python train.py --num_hidden_layers=14 --hidden_size=256 --intermediate_size=1024 --bias="all" --init="trunc" --init_std_qkv=0.0312 --init_std_up=0.0312 --init_std_down=0.0312 --batch_tokens=[32768, 65536, 98304] --max_seq_len=512 --train_tokens=430300000 --dataset="wikipedia_en"
MLP neurons of a small language model. Each row is named by its layer, matrix (down: output weights) and neuron, and shows model dimensions 128-223. Each number is 128 + 32 x the weight over its row's rms, rounded and kept within 0 to 255. Numbers have three digits each.
Before each neuron's rows, "fires before" lists the tokens most often just after its 100 highest values on Wikipedia text that the model never trained on.

fires before: "s", "l", "b", "-", "ong", "g"
L3.down752:082059126168132122133141154054121100179127122099041154126146140094129209096096124147120081140167157167140111131069134036119106109106121117193115147111126101089147119135153124156167118115071085163137085098149154101147100089184125130160085110070076130104122125165152124133137146135155151119

fires before: "s", "ed", " of", "n", "ing", "y"
L3.down144:096077144077114140130145078151149139161084153161035070146089126148115096091140163109125121115164156103152149118130075173160107133089112200110119130163139125117107137183150154107127180076092146054094134132113116134104137140115129142125136137157095121125143103129128069101152139134130155158

fires before: "t", "e", "es", "y", "c"
L2.down906:141202087089166115133089178166194119132049121135132152131085134149167101142097091229089066144111154113132095145139078119103072113090130061146211082184095115131041135169105114133146145074132149143147145135134123132114168094147118103119158087158136124086136113180111124189144129094177136128

fires before: "ed", "s", "es", "ow", "ated"
L10.down542:138101160072142058145076110082148112101092123122099107181141190134138138075140186103127093173126110100116131168091168130130146109138131114139111212140117171159125125144181084156144122152141099167181132173089135092120100092137083094159144097148172108076127255116129088118085133081137162148

fires before: "ed", "er", "ing", "es", ","
L2.down850:154116152162141061136153171116126131124163125132131047130149152097120142149114192092175183176131195158097143144116101099136121143171136069118063081127130120098091139150131148137150163052078128163135126125105073127136109168124113119129175129118129153152108136133093117094148091140154148112

fires before: "en", "ed", "d", " f", "al"
L6.down743:106077135093118114109068077137151117179124167114176176153132086124140137168121158133134090097165057076167143107079103132121090118092140082100124118101116196109123165115160095129174113149105141050141152141167144060131115162172123117123175115139128126118134154143112153075100162130153050144

fires before: "o", "s", "u", "er"
L4.down30:129080136155135135032080110191101126146118128080090215163133132119087108101140091120097158166139158130158114107155145136134123118094093128122172144185135103087127154128093147143179122101135094098175157134108096135146145134148109143110057074183109158155101135083133101140107148176113115146

fires before: "y", "al", "am", "e", "ed", "ist"
L3.down981:130183104126132108119137163106153148111077097147160126082120051111089122109100109185174124101140101212178152180084115143119115131104097085151135117133090102121093088112104119152176196116102139111102132137183119149176091116060154086124173203144128163194074145149138086162088173102200128104

fires before: "ed", "es", "f", " of", "ing"
L4.down844:109111140122131074181205104115154103101157108159100158046106127130154171106117104127182121157127199132137151158067107112168174158125091091188133080143162083124096129151130106158048151059069132077122078089141124137181106119128084063165155167138177139139151114124083150088139102164124143119

fires before: "or", "v", "um", "ut", "u", "er"
L3.down128:154102114148150138099174119140131155093117077192080116110083167130093144084162128102125116123139108113122100130116133115163165109080135119143120112106134112103077211201074086148140093054102148102110072113079081125154172105101065098180067165225156167146101138082064115099139134166118134111

fires before: "en", "s", "/", "l", "am", "n"
L6.down861:122139089186143085142142167127097134133152114120128173105154181171115193099091141144109109118124082112110125087078124087127171087098123085169142103097096154110189140127139117183145145110107066143148142114183103075152083104141087196131168101166111161120146152159112112079157104105138121093

fires before: "\n", " |", "\n\n", "ain"
L11.down256:111124118175137134139200194175097141105118161119163159102151121178099076147093111096109112121192100092135143104157116111108142126103142117133137156125215159124109086140148153100165098115122121131056186119157130092065097102125134127104142163147093137117166167183147041099131154061187118114

fires before: "ent", "s", "en", "il"
L6.down939:164205195161166128087110138196201177097058109119075128089166089076218139086170156148139101119164145137169140070088143132079137089137138104186129111127174129138131140118115088178111165131099095126101099138107105100157134127132092191141120115111054123097143116170153140124117085105125132132

fires before: "e", "es", "ed", "-", "ing"
L11.down549:145090150101085135097101114163105146176135166122144136127150117104162154166159139114136123076114060139122153127160114099113149104121135109122127083105135150050164158110169085162148123138073105095131160093122156180156167166113140173125098167126156113140105155143078043151093123122111120128

fires before: "er", "en", "p", "l", "os", "t"
L3.down337:088103169175177069079156125147079160190151175146150119146139193096110148147136115169121115212091152152102123082116122127111138095107110112195108130114122090113118121079126106185122131090128116153123091142097140105126166053160092172117138133125086104139128085175090117125196124167168090139

fires before: "\n", "-", "\n\n", " the"
L11.down286:061146158114116133143165188186155155091135133140170152045123094054080088175201134097149114140183100137139093120188122108168139078142158127179099086138151139101146129150153123148163107144109070099126065123178131145108141138149097079173206064153126152062147112167132103133139114130152094095

fires before: "el", "it", "t", "e", "ut"
L2.down866:154107130108111117105080091090137164118119100141134079121095184161120164135091106100104100107077168115105152084113156184156144099140114103145115113130102155122116148194145112141153174106093201149122164129114117095133124161139069163115115131105105103178131107103140135150073110167134172169

fires before: "\n", "\n\n", " the"
L11.down515:152139085149158112141129123073126158116162100102176144071140106137068148172178131146180136199176156079132123089151110108097171126128113089140094114171147093105129168159156102185115168087123139138122126136138154114088155139154169030088171102190091105065131126181125084124153137141190151102

fires before: "|", "-", " "
L3.down816:142098096135136104106112141158146137129149114167059130109152146068107106078106108152137146122083130110162171167099130129168126094111170208124146085105175135073138170114199104169153115139093085171128118123140128176164146148107068153076157127117061127125102092056079152080103092100160072122

fires before: "ud", "er", "or", "m", "ic"
L2.down779:119143100092127143088131093155114137175165153145122171074129109160106125119146079145143143136135116178126133137141162153129162095117117137043111110153148150189090176100097136081146130098137207128189094130130118141085168170106063106149124062105140100113147147099066121094141127140050100152

fires before: "l", "er", "an", "os", "re", "res"
L6.down380:128084091105148135170124123087130140104110178104093129164132167113084140093147124104085097063115166190106175132125154091108074149025082102178113108105121115180174161167064101134154158081121118199129104165050151131166121199162114115153135139138140114195156104108147174126136061148105174138

fires before: "y", "ic", " of", "is", "n", "s"
L3.down135:101090173121108182087117098160131150197120106148110097090135129111100153117087116098161105147109084100119129149130063108132110067097128143188125118140119130127114127096145101119113153175108195128077112156113063135115148142086117129130108137157104165152122080132082163144184134092120104170

fires before: "e", "ed", ",", "al", "es", "ing"
L3.down452:115113127155159088122105123157093149106130119130122194142102166126120184159181116160202177136136079083178148185121143138163169158152170135163084115152127168108094132107108057131171126185079128118152127118122138104150139090170134114140124151128084071146145162169139139129111077111158099175

fires before: "p", "ent", "en", "d", "b", "ew"
L6.down225:123099144188117145100105148140143110075101148146155143130157093111144138089109141116120090136128157073133117111094152118096133096117172118153088030142137136159112129122130147119118093168078099147162153147126069103117146182100140169160186046118088163149144120100091135082097142113093108090

fires before: "om", "ame", "t", "en", "a", " "
L3.down466:166105087109154137101127088107112131183098165106107111140168126102181167114086117165176142066165115137089065151091134153141098160130127141126142074141198159115138130128092158129121094122135114188080162101116152146126170111123135171111120107118119128169075098111129145112055194099144170167

fires before: "ed", "es", "em", "e", "ic", "er"
L6.down1009:126138107132150114190131126161190072071130169131100136128102086126129197119118134105159095128161158167137122120135158152118084152129129100173142070109165157179118105089107174196137132095139087125130204160128142144172121130069070078170186167129111132104111108146149127164131147147125119169

fires before: "s", "c", "k", "ce", "9"
L4.down239:169130134159132118096146135166200217152113126160134123112141119183107093121144123129167139143170067100094170169152101144130140091141172093123135117136104101117093127179090116171199158092145109081159081108143109164143124057192091153158113077163111107078118111141144117146162172120132124143

fires before: "st", "5", "er", "s", "6"
L11.down527:132118064170120184150169174145099167079132103131086049178106125148142093165158090140082122144139155074112147158084140164118095158097100118124082080110109141148080101115123144117136191193127188125132121138163075170088086155141135132081095116139148131109149125160172189100155149100168114176

fires before: "ed", "s", "es", "\n"
L10.down112:028141139066094143112101139131103126089085105100112139126128154107103149111139101094183121133173128056158109053171148136137126098136105149105163104139129117123148171123154096128181120140111129154164161171155120202118081121157107079178118147129159108137162208154112108112173135094100174155

fires before: "ch", "m", "g", "b", "r", "t"
L11.down300:138074165104138132132132118138162099135141117137105094098115176133166117079148138094141132110093095128146154150106103136178149130147161148092094083172135121088106170104075124112132148186152103174143160079170107118136169096149112125079181113139124107112105136062166153079090144158179146129

fires before: "-", "t"
L8.down55:130056163148133132155144162100143130133113150153098114109156099106168115126131112121173174103177078129111112084128131162193119181175176152133116069125163138106106206105195093141110145121132106138164189147095124159123152161103099168093107150080134132070124101097129114138143132161156178146

fires before: "7", "9", "8", " M", "5"
L11.down586:140152121097116181170084134087176124087164126132124107137135118195145116124156176147079134136043089177167102138140097043132109075105079148139117176130111178076097158161135158073122157189128108098088125168064142146097125115175143148202090161166150177066145148129134173157143155141151148100

fires before: "e", "m", "qu", "es", "il"
L8.down261:116159181074115146123140152127096112076157118140142179199122156129102125098130124141045119099139095131185095172138084126108125172180128155179076160155124141114151109154104188122085106167164148171141103100137151119107106141155065186122121054090134118079119168114140148135151053111109129188

fires before: "m", "d", "y"
L2.down955:126168165152138135148080135110099163130120137200133060102139087136093169099063082129171188143177122100026136134144131154142099098121115069099119209070102119075120137131128074133076105140070150117169126087182061126127127138106101153134092110168101196135106116197132181082116098097129066100

fires before: "p", "c", "g", "a", "er", "v"
L2.down594:149090126148089093086120100103174113140159085151116153167105139043153111126115091145152173173079115155140157136196078081135159161134121117094089123147179101143121116188133109070148117100065137159195059080129110116103140127179121150149136043120143109079056106106147078122173136126082127113

fires before: "t", "n", "c", "d", "f", "s"
L2.down204:101120119130175123132126107120129106124138217138102104103137047137096117088140189124099122121110064131138105038127162174073109169094160150107123176183115117097125094124058131113134216070127180105092163110104062121136097128126154164134079096108106091162116137151206126200107147159158106146

fires before: "n", "t", "ing", "it", "ed", "ce"
L6.down142:171121070161141128159088173094159142155112075101164102128113172146151104154139113091162194105130132105153179171116118189107131143152153104118136141124119149124159111110124148114136202132062147158124154101136121114108047120134097114074126167100151139147115120174120125154097155098104167151

fires before: "e", "ial", "es", "ers", "ce", " the"
L8.down481:105092169105117076153103142119104192152169088128132182156138185099132154105093113168079152113142121150087136112174182111080131162128137167151050155067173134094140094145103149107102133090107101136185022118077144139180164142158138141089098055154154121132058152147153193177132091135175113075

fires before: "er", "re", "r", "ur", "ic", "y"
L3.down389:109145092087051147149116085105108118082129137087119090149192128096155128148154112185121122135107235160092169140075125131152104134145078113066126102132181170134197084092068139132142128104096114092083121204109122153145140147157178124156101124118133095144171117132129141132140158160097133133

fires before: "e", "al", "am", "ic", "m", " P"
L11.down461:090156131098193083103145148075126126125152141096125144068139093159093133107100125167192186179145106146156107189047169149140157133100117157137127125149152186147147117134150104089120143126075075123134120109124140153103151195127146101153187115116160122130159116124077117066075115137132164065

fires before: "-", "|", "S", " "
L3.down161:141089130179137049155139066125164121145158132170112117112118137087114141122067172134149159117115097126134075120109102116154080118192164186068125068124143130148106179122176124116071158110105103160144080103130140178089143146122146176085192103096084105142139076041090099122174138164099160133

fires before: "em", "e", "ce", "p", "ic", "c"
L11.down763:143096124136157105133104137162179091108129192154110079170107109173145155192134093099067131118161058144127097170138164133112146128082137137094167156091070134164102131130143146177078131167134123138144208110108193156169161146128143164156175181094083175150130149092162112173130194162210106102

fires before: "u", "k", "g", "a", "s", "B"
L2.down687:077146107121145154078077107122168103142131136141130164166092112085113087144161154121164159077145158143090103173109059093102197144089171143086125084123129144080131157156121110118134174142082156142156130158163135099165117167166133192110138088146147088120124140096107157085150057127117086089

fires before: "or", "all", "le", "um", "l", "e"
L4.down97:147103071165176133096135180085080080136176096199081146225120143109149151079170132101087156106076097189078182114121157144132100140062154101129108153147145132068142146178121071144149078135071117155138094154125163124053135110169091118113077131142111156170176124103085155126203106149123107146

fires before: "6", "5", "7"
L11.down571:069099062116142189166080112140168118101107104111098104149142108147200141168159139126151116107087143104150106196172202141111116108125099138087128147128101130096119124088161179079169121153116204082067140152137088127082112098136104124129072116130104165146154125149090106073191120103124130065

fires before: "en", "ver", "le", "e", "ing", "ed"
L10.down200:112136138145131130161121112084079190117178158172146124144136110081140114188159152099149160180090094163133175138104148161180061161177077096133121113128088086142064151119087146153116155096140112109184133039133104161082090132130211143141149078064100097174103197135154099127185116174104175147